MLP neurons of a small language model. Each row is named by its layer, matrix (gate and up: input weights) and neuron, and shows model dimensions 160-319. Each number is 128 + 24 x the weight over its row's rms, rounded and kept within 0 to 255. Numbers have three digits each. A neuron's up and down rows have the sign that makes its largest values positive.
A block is one neuron, or neurons of one layer that tend to fire together. Before each block is what it responds to, as a language model described it from the Wikipedia text at the highest values.

Sports stats delimiters
L7.gate75:153178099115126110186146156153119144144117112147146180154149139112115195110159144090169125147110140133134149121151118178110135152099097077077109127115130115124132112093121110115073124088125116156133133153132133135124129116155116128101131109122104145161135149109100124129112126128169109120140098147142153150137136107112097105121160110101133132092160135135129130152121132146143146147135128131130096113153104170106129141117166118142128148172125116189147130115105178126121121160112110
L7.up75:101142140147102105129125141150176125161128193091138131109143175136121122170101090120097157096144166115124115091136100101124115119149106094119114139151130149166121104113115143142143141166152107123134113162090145148100145126135146128128157147087104128088173148150110138137106083048153101166153126143156118132169127085142118140105136114103116110134143142147107158110136150129144117096116151094108125118117141166121152120155104121100120143126127142099134107124192146105155175126175141
L7.gate151:123088111126164106104142182142155128114151145131112106138148139124127122146120083124184117110134120116122098141136150048158138116170193074094155123136107102139139210161101104139170116100110131150124139127123174099137121145129125087100170122148099130100146116128129146122080142093112113105155090146123118136114154111178168111106160126159116114078141112117072149145078134118164090143119125142138135123151107173145126120160133108091116137102140139131099115145133126133126116125080148
L7.up151:151193141126099110153114110139113152152130143102135142158139148153132128124132146134149144136065129076105113182152084127135129115153132125105150126065129132123131130175109096080174090141139113163148120126145145105122135143141097142091149117134132159166138096091166116133126113098105137109119118174094121119138130139114143126105158129119124110142144107109116130082092147121136161099145122125117130058106106155138125138141133098084104083112166138174123117171130132133148085103080161
L7.gate195:110160153091123157134146165175135113123113152140156128140125134115150152137142131141155136070154103103142096136164147130128104108136158122154100162134144084139156171156138163102089121129127120189100134108131100146086153079195126152126137117094147132102122119111134091121102147102107130116135145142132117123106132103162176117106152121107112137135146136145081154089092150102086094161109115164113132152156110106140100117115118067126130122108109101167137138131123109172128103162067140
L7.up195:150159115098150161134124115142099075117110134148128187141147134162133139121116097145154109165138118104119143120153113102117132131136166127120152147097103122133148097109147154097127149114123143137144136096142116150078083196148155144093103140087118158153102124140120109107070141091140091145162107126155097132128086129178116114140116134144149131104153093118125160133116112117134114158143140148126103071156126155089143141083169112152145094168153132149128157123096115148132103139145118
L7.gate257:129153106140172140115164160149198102128111134116152107104122180144151159140150157140117128161118122115122157148125109115151077112147133158160116131160136123142148104127124103089133115115135103161109137138113098162094106106159167131129147117095172151095098163134163126132096173070101097139134129118121115131170107083144076100153107140147134119125173156153095146140137168145111153122136112159147124135131143139117169144113118110139089136133120066126142128114122080167178120151128151
L7.up257:139105089157128155122121130133096094164117167131113118138090110131130078148074142118124135085125090141114135161162117091107125134127110123128082148156089174125146098089125192102129115118118184108145117090144158149130190096112103163135178088153109112111128079131124135151138129117179105145124111144115115132101087115128145113120145142126134107116131093161104122119123139182126132133145155096114098120172139183095121126123142156121128116156143160133138131112118144160123100174111095
L7.gate362:117120129094147148184136101179045100088103115127110131099093101145115117143130171157121115147153093082092136152125124084116114122128122163128093157180114117129173117088149110137151118112151131114106087119137164151136143133138094162100149093127171128142114145102119097107163145108145109154139125124124134132083108106158163115158111101101119116183154151127120110120147184120102150141151079106123154097124116127100127138119131110133136105107107099162128121116094099126134116135111119
L7.up362:138161142134137153127124119154112097115118120128182136133136154139123105169138158132118159130139099122106157111128125111078102155066098104072129127155102105118153077149147137129120121090140134121135133131130169112094120129139147157089122096110132127122147121111120130106170126102105101148124105162137103131105115128162141111132143124106108095128132131144100146097156158122114146125104138134118117104166163165109128149131138153130079137145095140165138117070077137148089096141120155
L7.gate365:130103126078058120128131101124116136119116139125159127127098101128122115155116127121163124129140148163142154148099115147135120142099134135112120129110127085100120101126129121114104120150088094133122114172155133090133147095137146098085096126147147115125121140149183117108144090111116181140114140110129138102144122103155105138107181168164117130103162137136115113133104167113111102138122137138108140138122142086147120132143108096088114082141118171118079118086134130145159134111109122
L7.up365:130062108138123125154154174121119141162147145098101144117104148084146116144091125149113189165157108150151158085174179130131141078119098109152173125127115158158154151169102130106135132127100141111093138135115127125075143149099131099123164130103161136112085125121095158120133089141134112171115141147132146135095148131132112143136148100163095134110143098136168056075142139114149115089107152107131127109112145120092167124152135112136092113102151136133143077148122124149152120126130137
L7.gate379:146129128145108112141162113091123131100184177123133117131161130134116112139158157163131142137201104132137117140144137126117165129157137128147159103156151117170149112132106124134154121089124170130124130135131102092095154124191115125142102118102152117110114074120088136087095109137088080157152148116149149113133147086158186091108102114113176118135155127090160115108150120128111125127184112116124117121121141149135145152134147120142115151118131123073150132140123101096156101132131094
L7.up379:098113115092131145090151131181098117125116127158116139090130154127107128156128154130135136115087103128152135113145128099128124119134132109158210102160145154108140113129161085098156148120146141118142134067143116119118125134144095133148113137116112147119133134123163103135122156098129140160107089153136129102122079084124155143126140107131125150131106100110140108125138157141122110172117093090157137133152150124113166133143182113141114149149161095178121127135164105113131136124087120
L7.gate413:106150090132160151095157098174104109131115122154138175099142116154102141139087130179173127144169110152142178135099098139134093149110124072087155154154125119144143106147116106095113142151124105121168136157128092102124149094118172108094087147062195137128154115112110126180107122111125113144145105138111130093118119086135140104119105108161118128137130111100134123135150161126147139148163132122112136153123133121116161133136145124137111139155076135144140138120169135119118122160115111
L7.up413:106104122161116157132120138117101191097148121123123156125138129122079129149108093143143124141134097129187133109164100077119133120110131111128142125142095166123156108081102127129164108129093179135176128103132124131104136182116137109138106095141147141139114151166173160135134139078143128148101086199128111162116149138154105125153121120147113133151131062095179158123139145142086137138173150130192126128149141131146107146132112122132162115146117121140112132150144158097139154120164122
L7.gate425:064118133113170146090140142149098144134109155135094150112100140117114139145074163090056153134083130139134103120155146134132078138111116152141115109154137112169144090123117141111157159125130121107129126108094188124144123088129089115147119118184162099131135150097140160137131171087135098141134126128112145083106121046116119172131150115143101140113090184116119136115122141117146145127181108164130156140162116146115147136124125112161143102179115137133089110170117138145160120150141127
L7.up425:080119101129168143153135167149086145119083138213179141127066128188144128119158104097146082141097102159114138144136101127133092128136097161112101119171136124144134119130150143117149138141149110108142125116088110126124137157110174129102147115163132157166164141140143097147135150072138120155135106109082143139149100107115088123145132120185153158130107147068107135112141147115098138097105141130155143129122163097106135118096160131135114114128145130158115111126105119145128114123154115
L7.gate446:192130108095167117127164115117147146124111166152155138104113118139124130142152114143160122122159114108154124146122139098116131077115187159106133108134079115121126120128132111107154118103074174119139134137146095129132090137134157150147161114142132103114094106182186101150123135159115097120130149128165122129115115108160157084131145146151123097108106087124127120132151122138089108181131100144118131117138087125139123179130136119108125136147119110145108166126131191114143161125110127
L7.up446:122131127134175089117108131144114135128154181185131139127137124105143124168118096087114096137126128121149118122085136128117133116121177174118129132108112123139093133117104154123122141121169158158142122133134179130137091159144118115131166108112101122117149110107145100118118105122113116115148171114146146100101140080166185102127104086087116124127112099086135126134131128181132123165101119118112108122148106141126136134130150098112166144110131092131097127170130152124113136132129156
L7.gate581:114117148122095166130133144160123104098107143135142114119098115122136136176139102148106117115115077143060106142131166167105118118145148116107123152132122122115132144122095160128101118108126133158093087103126110102109126144147120188124171094102126128111128099115144103105137109133137092089143128081148166125139101098129136124109138102103113097112081155135129148130133155129096122126147097131130108154161080120117106110140194154135079145158110102152152100120105126126098100160126130
L7.up581:106077120117132134067120138155111107126083124157147144096098143173108152094108116113162129143138132127117088155130124125088073107103158138124132146205150114147107113126120135120150120125155142143120141110143120129136116136129158179173127135123121189081119152115176141127106124095148070080142127136141141109124138108138135132113145133103163100127143128133119125112123093116161161128143125155155136087147155119086098120146154162159092139157146083150121150173092108132133125119099098
L7.gate595:136142107117149115093138176105102150111145170168139125142115127165117138120123122110120123100160089097102107144124123151156128112106110106142127087105136145122084126131124125074089134043082132194156108105112140099109142129140169118124143156150124121145172095137124096134183182154125112109113128140128135116188158145109126093076134103137110100107149128124114140141132151133122151134153104133107107113177081130127120151145136090156094143129108127141130114064124105130084134197140165
L7.up595:135118125087083112107149112097097136133171087102104120093131109146094110142144117149144102127158148082104118128115155140102147142104091155139107137137134109161117133140131173078158101102123144140166129100096066097147148119168160184093100139104122140160158101125174165114165097162126129116142118132124089135138148145144134163156144117085156138145131108081104135113106108120075115130151074132168164083121166130095112132143116118123090133137126122105116133131076141144119114140100135
L7.gate658:122145114125142091129147117137143086085090146140139161096139171113120106130091135118152110100156114110170123135095122112129092088153129134100152128172120081121105113133118127133124118143133110110155114128147117068159111109161118113083142155130159159113147100134154112124140155105133153125152094082153146125087139129121176101131133116113127145116136132111095162127171156101127120139141144152145127142142109119098117137126143140116146170149121105110148124135173131154152093129147122
L7.up658:128158133103112147154107133143145153147121145128140150122126117104126130114110131122185141106141144131133095157147154095122138125129121136162134103138124122132138106124115154114146114116128114152139116104162105120106140166130150158156123091102135125158122104155128121128121132127130104166151101134114097184127172077152066134111137093117113138112102126135132136148173138112115114132127133091104165115149064125129101147146202089124127107112135141151094153170110109130174071150084149
L7.gate702:101169088107128135144128141131156143104137141118186145127119165138104121139117155156105151116098073114072117181159115098110129121134150153085118165128093078125129159152148166100121139111115156160126104113147142110100128105154143153152128076076128163120082142126137108113133171133141125147103111166183135141107106163182158156090129121121132135148152136096117140111108182163116096174146089107110131139162092137117099117129168118128127120146099148149130117145113114116125106170082123
L7.up702:109158128113109154130153126103108115142183103116160157121129170140130146145118143129104099106098113067104120108133142139151127133115134091131136150176134092147124178149125171093128132098155155161123155124115121146116118125173097147115138123110128162122124129091122121084138131111134128132172143117132137145125147125136136145127123123135111124144154128124086118076115166114142094134100112197168119146153112142141127123111125094132100101110101122138134167123079141121132112139084131
L7.gate771:115139106089128173105106140143100147099088141186148169083142102118168125162152154103130145098105100155092092139153107142147117092124140194127127160125134141137135136179129094147140134128139119111109129143120119089098113111144143149135149100072147153113142165122164124110100137102155142107120136113122085142111136152143181085146078115094083151114149143136115162117120153164089123167108115148143128140101127152159123130096159139135065129127151131105150144101131145086093124159143124
L7.up771:156119113078101157114127114202128080129137146126179142112160124166127156156109113134167102100145108147147129117083124152094125148111128142139134137116156123136140092111135101085098149118112110151185135102149117119091128156125171128086102142098122149190138109122167128134104100132121136132163147115119073149065170118146109100101130156138150157109100096116128134136121124142092170122145125139122081083139155131069148122117137124151111151164141142111158140154102134145118131117106142
L7.gate1019:120138082124111120129162169110141114100126119138082135144115140147153080134131116129144183160129121119126121151100140103110117141114102172121100140148125115115137116149111156114158066094156155074152100112103116087117136115142120167135139136089145144069134120156120135094152133138168123150134111111150128133123129138134140114117123123116119080154112120099124113152108091116131143141134137100131072124153132160176153131137112134122113138149085155116157171124135087177120120155138143
L7.up1019:103139087184166166118118147156134135139060159159131120137119139082140104085127131131109091136120114110100117154123114131164090133124133122159144117133087132138141136126158146148111187109153156125119102104126133133155131096120124133098160104123118154134137118156109110140145095142082107104140093135138089100125117123159117127113138147149140162104157123161098121101134206145090086145156136131176162115144130125107111154117164124139148128091161121142070129133100130135163094156108137

Coordinate separator character
L3.gate18:131135083099149171113128100121124158107159143119127112136139145173113153144107091107118123094141095122122170108105130118109147083109165150073095136115097140107146116083128190115124105124142151124130141149109144136125131085121160117166164096095135158131091146125121097143176137153141128150118104176140135106117158136137132127105056072165099135153112155130121147112108146129115147177138094110132116122151135135160100153094143130133142135135144145143150155130142203121128112192150131
L3.up18:152114125111122133125099087135093144125175138134112116143170144142109125111154092127105104101130115142151145088108146124108165121085160182116145150084137128123104109097146174133117120146132133099136161138122120156146139125063144069164144099119123117141103161139117095135164158146162124115144132187096118109115161151148130124126079106158117150142095165124126125115140127133131125175128081104155131116118127143127106138115122145135146133136163160120175138129148179120137121133141093
L3.gate841:161165086150112116162164110073091132115120149144139127100127081148137133130123076160174133098169133126116120164080090112130138116083146117125098077111109129145152108121130124123153086104110127106141124167133126110105106119134150118124136120096086117148105145113161111149227110130138136125144083147099160160158107150084085134125127119128125104137147147104103128125120104156099158144164136151118130149112097117136170122121135117128142072114144131137178145093117098125115157144133172
L3.up841:103097108116166162120118115176137087128104100131119108161116136106125071112121138150099106073143087123138135113115158106062132077086128161099126140120093154168128149149102192121122125104136183140157183101117167114118160149102083104175135126109136090104105097150137141107163184127114115154100136156131134153161149157146154132129127121117108079132155151105123155168126121117122091146086112147091120100138129121129129143087154128155110144137123116107135116095128137115140119138131101
L3.gate886:150140059154115108121103098105147176112099117151119105080143115153157134164108142104165153099182117116129143116081097098143115111111126106079122138130069121113128115087110157148139106101134126111125106076165120168116141127139205112116140146159121128131111122112144133155113148137140129121157140153164159087111136097139139111108087122119130126117156151119119085117147123129110107140132088122102156152165139086124100152145079124136092118142113176115137160119132156091133160135138140
L3.up886:103119119142098129142131131158111135095088117136109115122097172127136086105129149147080136100121156118128147095137165110131139163097137130072144122115135098139102131102150185141119138130121116099151151122136132141122130145099166154117157132119129116124117098166107130159129156158126110141091161142095194093113150103130149147144114149113142165113131153124123135140137122091150126184149133118113139084157074118118104148109171160145127117118122173113156169165081140076092138112125116
L3.gate1102:118158121090108140145135105142157120152158095100158076154133180113164113145136160138124139103156100135105165099159134119132129152104159108070165179120112149134153149137155111131110088110136123161139133112164165166139159126118175115123106181126139150118141117140081123126116121158173128103128135106108209083136135121147156157116144136084153109109120133127110156105177137130142121191173093121094149152151130108098107155112101142140080095134111165128122139137130146106118148130132123
L3.up1102:140113136078093139149113115113112118103193107122158125141139143121129134136126154130145153117111062134130147112161161100131155132142144099075165160086135173121142137141157127141120086149134101133149131135125173141132113127091178137127124175169119161165132182148109058120125126130145137098175134118108187109102116131122131123142126144124136079159168126126116130122158111113124121157140127127155154134120115058141110116140155130148102144164152168136135150136100139105106123130185128

Sport names in leagues
L5.gate111:113122077117133124139098143118124144197121128110136152160152144133084121145125175107132108134130127094127129157104130154109097134174134150132102077151115131120116172160129064161154099139091192144149110151146183107124148133122164139162154105108127145131127139145098116138137104172127147114101128125160182142122164113143158140100086109125099143097156109185160122087127130109128108157097138103081118177118113104142132116131101088096103147141106143105117159102116108117131163139119134
L5.up111:143118122094107119152120114120140105170155116112153113129130159105080090163115106122160113179126133129120151121098161157143147125142119129141108152110141093103101100146100137115149117148157142146129106132149111093145175115140110135105157136105136147120155116115155147135119104125086122097152142127106175136111144143128083134149126098116115128140148124113116166074126135163111149125121102120130100114096095145135148118136112134117083123106147108109108124165139115178145159105098124

Sport and contest nouns
L3.gate64:124137125100111129163126130104137136139120123123087116087131157108097132155108152136145098105153102154092147122142135109113112113121169105130125166121104136145132104159142166171176114143074112111116115155089146140119158120127087116159137167135112136116161129164128087134130091179116160181116152090119157132118161162124134113136143156161118147121150133138133126094136103103115130137149146139122144097142178113127165178120117118108104114110113079119114133108154163160114148132083179
L3.up64:108132155135117079137074110135105138143149156148096106080117123082122113133104136137158110123166104109097129088100134147118110132097127105122140114117119160069080111151131148127143161150113089132113138118142121134100133122095132091139128157134119131088143146198146134125146117157129134123114142104145113088111163203113111109160138156119137124118174110129133089104135116126111115120140137117121157110134146103085160133168152096108102114156103088131131124132160139163107139120111140
L3.gate836:143159140124158143162153131143125142146116136201177122080170123125120104116096112151163119101167154133146137145109125147173145116128160150109148131158119135180120136075091143115090137111111143072163126152108154097083140147131143128123122132104099122122165156189141113149176140146139104155156112117136137141142148134163105118098113125160114175130160147106125136101148110100102112150150107165085083178144162118147124147136132151120093116132109116121115145095138083139099129129069126
L3.up836:126098166115118159130121159121132104111144124147114193120091132121118115113133101144140149170132109119113151116085129137148141127142146085165139122160155122061109106175175132142123180160147145159133096130163132155112172162133122129123133155130092140080130128175142111090153160140151143152140161121151131095131149128142160083131125156140170132103102099138103106135165092134127115105123075129109140118112119126119130096143131092062146157125131130159134149083081129152107109143110135
L3.gate893:153133139171129123102110152131105115097131137186136153087109080113121147133101133141147165112161086099161120099073093121171113131141167122127149128139113125136102137116096113157120117122120117131151087130140128133085102129133123137117136144126148122125132134137164137134172149121135147130186159084142167087147129130158120102129083123099152130176127111118116078126141121121082125084137130130108132149148128092124155130142145130126150124105113137103104138102115144132125140150134136
L3.up893:124119131147170141071128094107112080134121193129119134110132115122148127161123147148151118164132113150124111107115122132156149128100171126159141103133179093111102163157140192165120139139088120126133113081097113125123114139104146122153159099135069118138134130173102112159146155118151135145136127083173154101114135129162152144104123128117111114117148077115103092114156130145133163162171101118116126150137123147120110096157131108156145149129161094120102161126165094125092124120120102
L3.gate961:087159131161125104131081149152094099149120101138126136126146197120116125089103132128124117113139120139149100120138152100142138161099119074098131110129142090113114132093156128155120171123130137118144129133175116144136142114138140128106088141145114135107125111160109115121087143180140075126161161116113148094079162131129108124121127123162157160099126096124108118125180114124129150125112148095096138171151139158116086125128100166116134160132119092106083147132102139137134090130141122
L3.up961:172164113105118142145107096119088138129141131154121160130128153140120106130120083161140082138122135125184121158119143118158147154135121110081123105145136116127153110114131129116153190125132140107133128141181132121185135114133136123104055141150110126132129130159077154142070127187145089128163173114122144110086132138139116116063131145137144143139183129132133117111132096168113105138144152114100143123132142118142135130139120162123120145133117127121118150130115181163134113129100110

Infobox and table labels
L7.gate1:141119118101149116165141127123168173139122147096135143134102172142118152128126133121103169116156096127125141148119160131202138102124138073167113167152111145176161161108114137104163102136099078136144092172131133151143097136140089162073135120125110173097087088148143100122129133121126123111153138182149150101087122099129157094129147121113140120179127128181140130133120094108136123094117130142086172157115094162122149167128147116089114160120125147148102180115150144104163135156165122
L7.up1:144154114098108118146137125087139150159152103146132169145142172157114174153148122136069116124111130107065121112146145166127134127125127110118090148150064102106122145122131089138104124123131138115143102142151134143127147124129117136161129126117126146114083090122140111112153159125143117115138122183141104135087102121145162153111143153094152130109123132158144139120150122111167135110123124104112096082099075203141155121121124203114104152131131129137150126123113139111145145137133085
L7.gate59:133144154150148130141117127101149141162141104171125105150144133110121116144107144134098089099093169151124123129122121159143127123128169091135165143182139133114118061180138114138114168115113131169138158137168111110116129057163148109161137076125141096144129110125142112143110131169113130105130146130091111144137132094132185152120134142078140145121171098115105110081123164097127118101132130140074112100166185159115124113137073163141159115113102108153122130094124126103099160143137150
L7.up59:162143147115090121108172099147115091148132124139126117149190139104120132141122184127135130145158176133150155117115149146124174169080113154121177165124170105137130083158089126100122104136118172164112164133115113156145133101157145144105147126141130135162126133134113145134123111138075147134160143134111169162132179119133130112142125123165119135138113118203101145076086102110140144168122129118134167123112118114132177110155108130160131095081098126100162118158152108149096117123111119
L7.gate139:111168125104104099134154149134178151124153085079149146125088159123123145129111170120092137090139160139114108082114136186170108135130093108136109140117113142109103150114113135152140159121121098154108108158172162135146147127144119170117064146136129098166111111134119128114150111119101156141090124141135134116121135120119103120125121118131111127127110087143145109162150121145127157159152107148144103127094139163158121127111132107127166136171102107126113121137169113135139132140145126
L7.up139:119140130064099100145167094185178160141144130125169135119134078157137098136121124112146090115085135153135116135134088136188113113130134092110111138117125077150075119098140137139168128139101132136094121099109180139133094137123104156098090119111153110156101126149136107138138138130097115121146132143157103118161102117154112154107143108150120118115103083126131123080142132149093116136117127130151127148106140134098128122122152134096104108164130163093157150120170115101126142103120159
L7.gate289:125169158077123130141145109127124095120147133106111148081167134149156112098155126102099128102089139124159126140151130169139135164146131150097135110174123171124110131127113128160114107059139094085148125149086108134112135142117097111124121153083095092129098111141119114143133162132112171138129114165121135136117135145163154091139110099141117178114155119149124130139137150070151145105102137092153126140121147105126215144115123149121127132126095107131144165064107064149081126121086137
L7.up289:148124123140076121088132085144122139124118128141121173128143147120100128166147124093190169102118127085138119134122148128149143100129147122125149122115162128107128073098161097125120157113157109119130167118159122121130127115133153122061114097162140137097146143084135054168132089115137098161126120085080092111137112124158137124121132148102148122152105135130088140153148134124141146167146102158123127083121107133102152112154138130075080078137128144175081127155094200116084124113144091
L7.gate337:178111129136113145169168074127108166120136141125147112099159089095116133128104133135153098143159094135152125139100130136114115160115145124131159128126117113151128094089114131134068181106082130108131129111136134094145130148125150113148100120131175110123131103138167109152103097149094198133143135105083081143125125114146161123116123135109145177140135123119123135104158153128141135122120082133134114125117140130194137141151083146124124115141106131113104191128139124078098127138096154
L7.up337:126087137136125180149166107154133164107113126145160103128127101135128149106101123106154089146138141128158145113164158118151138123116100147115140147144107108169137095141109094101111139144116144142112165124146144105157141138145098075129128148157116146090119154140096133108086137113094148097169146114127088141125139139172110117140141145145073176094134133140146142100083125131144092122139162124156125132101110109141099143160155150136131112126110130143154144138141115101119110103140131
L7.gate370:075126101162115103124165124121115139130140099171145178086123142163146068115101117142145178110171109110110155122128099137137101133163126140072151165170120118110151110110124117132109139141149100108139081126128166117137146084146141138110142111127140113118164090128131128160115156142144097131109113157140142140125149129133160123150184135178147116157157142114127139181141101137074144152152162122126142104119143139127058165115118112113124135138127140118140129149095165133112142179136084
L7.up370:128123130178137103150101156123130119111156126119109116162140142145164146136162112135151139135143115106136159140132118101124169116094110139122082111097129137121148146110081145153130112105123142096124094154141107143119144142173110114125150151148125094149109165161109083105120096132100117084123144139153151055179166155129125114147121167124118114151123135140153157103167136109124126101138131118154094122119125109142134128142089175070185122076131158152174135152118162169135126137137099
L7.gate514:131144108086102135133097098138081169140153103113129123115120151143132151096124139145094130130141066114105153160150146135185098156082114102101125134097124121135142110108128134102154183108125138115123113116088166149092110096108107122175114129140126117141158122167122103149155127153156143147132091199172194094156123126107121126111128103126124101116149133122169101127152128138117126126128103124122134144130134123125133123122156154153120174181066143131145142144099157155148107180135101
L7.up514:112135128106111091170136084158086166110174128147119120116125127108099099113163132155129124106140107073140120098116172114170136169124104103107129110174147140136106117108141100118150171133118086102129114105132111119121151134074119114135108148099141121128129140159096083164154116126133153163132104132104177121162112091146130130130113124172138094114126120115160108095182093123172139176093115154123129151161125099138148134127150162147125122121094128092164101102166152116174083114138138
L7.gate666:056129088135143141104149136132097126145087114156135145127147171147144140120122134146104116109153118125103144139139103175135122126129139159114133149127086172124148129154155149122098134110096097113158144153134094086103159114145140149115164126121126137153104093135116133119110149115189154166110106168170133108097092123175114147145130095106132132108137153125177157121128145161148116116165099125162152168143088178168092140150146131132146117168116113150141148092105148141123108141132128
L7.up666:125133108101104135148085159156159127168141082098139169121156147115094072117142108131153089117143129128148145100143137074140127092147136166111143134146115134177111124171110165151121132139114120155111105121184128106126141121122107132083141105084121170112129144117119149099095067173186125115174121114135096113066174126128120125164145133094099106076070112108157130143137126138149133082138088151133133135127128103153104146159131150132121145165144159152153162143125136159143119117103138
L7.gate873:131097155145125132110147175130139114138119122106142183122119130122132144129136160153081115125145124152090126070104100137145096152088146106141140112128106107112127123121135138156102143125097111141110120149098118123102188131113125130151106167109132139137092143137111115128140098107107109133083134153129157114127148085128157155128105129104167154153119137174156119101104147107167114127111128099120098173145080152129141149116122123201125165118126146128150126111109149124099129137084088
L7.up873:153115113139110151164117111145119120124099110117130123079090153135127133118158145120124130136139112155093095152128109146128147133121092137135113158130110168140130136137092117132134153128128136143138141127132108150100123110143137112109102154124114148127113119190125149129100154129129135134106124141154166118127160112113121163107063047157154101102134163175166140119156141124164131118108113125180100130137099130138166130154138120116102186145158121174149151138134094140157162171156121
L7.gate924:138134082117124136102116116088129130112099131146113123154119088170145143139101101135143139140138131116090156104121170091138152130107142132146131122134102144131104123115062144110157133130105119151110097119128124114085157132155108139109127095114109123120127057130108120133143122132146171178164102141134172107111180117139115132096112109129147117143157140126162122160151115113104113118149086094106128158145149122149176160128122134137153112164121153135126147111130168113125105177109109
L7.up924:119060119121118128110136114099152112127131131139099123130145112131132125118148105141169107133124142101134169112161133149101179169114157097131154134110162103121099163152126117145133121127128161116130105158128135138102110133117082104143133119101146122130125108086157148132158200095179104127157102173138141114178138115131095091132158123078129118166109124111144114158147110148170122126091092103113107138121106159124142131122140133139119131147143146125196148130146125112109109158128115
L7.gate994:093162112167117157118171166153143159118137145111152141160138113146145145152085149177102109104154081135120117106115121116105148133101149118129128144114109144135138118123107131103134129122102130117078126127102134117137105132131155146073151107090190112153134107147099106152101100112103103167155109126163117142102108161152141127109125106117136119154128139124138133096167165139105161152162138123103187093138188143119150129107100114126133111131129128162160099126082152133136095168117123
L7.up994:099131116130125099115155118144078147149153106111111093119180117134138136113113150147129127106119125113119100090127184135145179150078095130110180133112142110117118134119152128128132099145110094089095163135094136117144121108085146167110084111173127145143144103160090116134126168136130113175105149137107127126126112179112150121123089110095146119106142152148151156137184158146156119140108155128140146121117162095084159103110116124062127103129132138145145131131080133083100094129102073
L7.gate1114:139122109141129178153126098166130099132129123162165116128141153137112123104085113158150127102143131126136117132113089106160163150121164140109142158100096082127055139135121126142075142138122098103142153100116136120145122116084145097086111155166142137140131083114101125180080149117134130093166107146142131151098120138165086100113103126133125158120168095116141169160115176141100141142147143160119108122129105140128130116148157146140143123120163128154118139136123147154104189124193121
L7.up1114:092142120120135113157130148140149146134154168153095136121153162113168137174100124140089125095143105095109128096153149114108112134126158133144136137109137126136071090125150124147117170093117123139131154147139145119119141132085108091116145110121125165144120136139125134161141125142145127126138144110125147142085125111139114158108128138167141118190092107104123182152116105114139115108148099111156121104146116157126118125148126147129159161119089150119078129132114148154132165138084080
L7.gate1168:168130085150099165157140093122150137105109108126139159142116131151111122132138150166111173136149142142102094141150115165096083128128137088085135135181139113097117144150143131165100151106128155139190114155128114128138103148157103160159080104072100085186107119162166133121142153131102153156149108112123096087086142109175117150140132111105129152134080115146107159160171148089140124110117114156081149126126153150135129140109169121140159132113094102155136144102117117081137122141120119
L7.up1168:165106123111143186112125118135120109076121115146118117133125128145117163116164100109181121092122153123112104115171117133119124121087129165125133102149158117103078128100178152113116099125123114142104127091157090131125091133146102144097146153149081138117116135148114102099099131133126096157122100140143095094107108147164132115168122136132108120122092117106121137159118137113140119137161100140116132069113129154078132109101152143132128094145133112166101084101147092121135112113140099
L7.gate1191:097082127146101120104093166094141099104115130134161155119103175188142148110108130143097135078102108124073161151146102136165110140118177117113096163115125102141120117136121173162097162114126145125163121127146131133102153123128126173130141124119169109121085117116111149113111145126148136111093132174141190134100158103122127120098142149136147145123152142117140131104110114124100105142149108096118120137124135150146125144096120136101100183195115144121128123111130153130105099196131101
L7.up1191:095126155150141126094159171103105083136109131121117108100147113129123138140093166128116128116157129115145172088132145171149159140093129120121131133105120140146092125120142146146122158145127101146144131092101122105101132175119154151175141148087128099154100152169140179109115093154149122126110133165083128140126194142168060119115138105152125110104130118147130098118101144150140103156125083162168157162157102107159159130117114131176160153170167139063157084108127116106106082122141106
L7.gate1218:089146102139118142134084148144176130120130101178174092074146123089101105151102115138121122113147107133130130120145071113126129072128163139094100084139098100118154116108139127094133102156105102110149137071085108132155143126117107104115086116128126116143087115122093109113105159141141100123130138121104139106106138149140145094094124118153149092081187178095127126146131184182104132137142183135175154064097090124129098133143152134105113158099114159140117109140069133130159129155134106
L7.up1218:128159087144109117133157137089086161126131132137111129140153128136103152125118156130112133120143105143084154081153102157140177132112144104099172150126134127154100102170112165159106108116129107162155111119130138141084130147115156153116059133140132100147109133141115129143114083120139096119145107129133189145099150125148136125135132123160150141104135102148096126144166176122126150153153094127074111126131117120134126130115117119133167142123097197104101139086106143063103123124122085
L7.gate1257:155131096128146140121121145106107159122141107117149141168162119155168143101115094120119097122154132128103168098171153109136154124109145149149120154142125161100131088131147099155099145154126134177123137112126110135124183114134190151136148091100121091122140116144069122138131130109129143167089127104117103097106179137139120146117113157163146128094134122117127149112140129112102151134167130128120167121140130135134155126079134127077129103137111151132120119144117132141088113157112156
L7.up1257:135123112158143116135108127082123131134098088149105164096168134149123129144113082103089141111139137128115157172202168148148124106140152134097145098134117124098063126165141107119122067122102144149148161125164127105136169120127096115159117132129158141106123153080058103133131132144106147107111146158096117107153161117136137109141140111128112141111151114140146103116151133114173164084119146123115136127139132144129134114123110131105143142118100162168169134172125140096102094124116095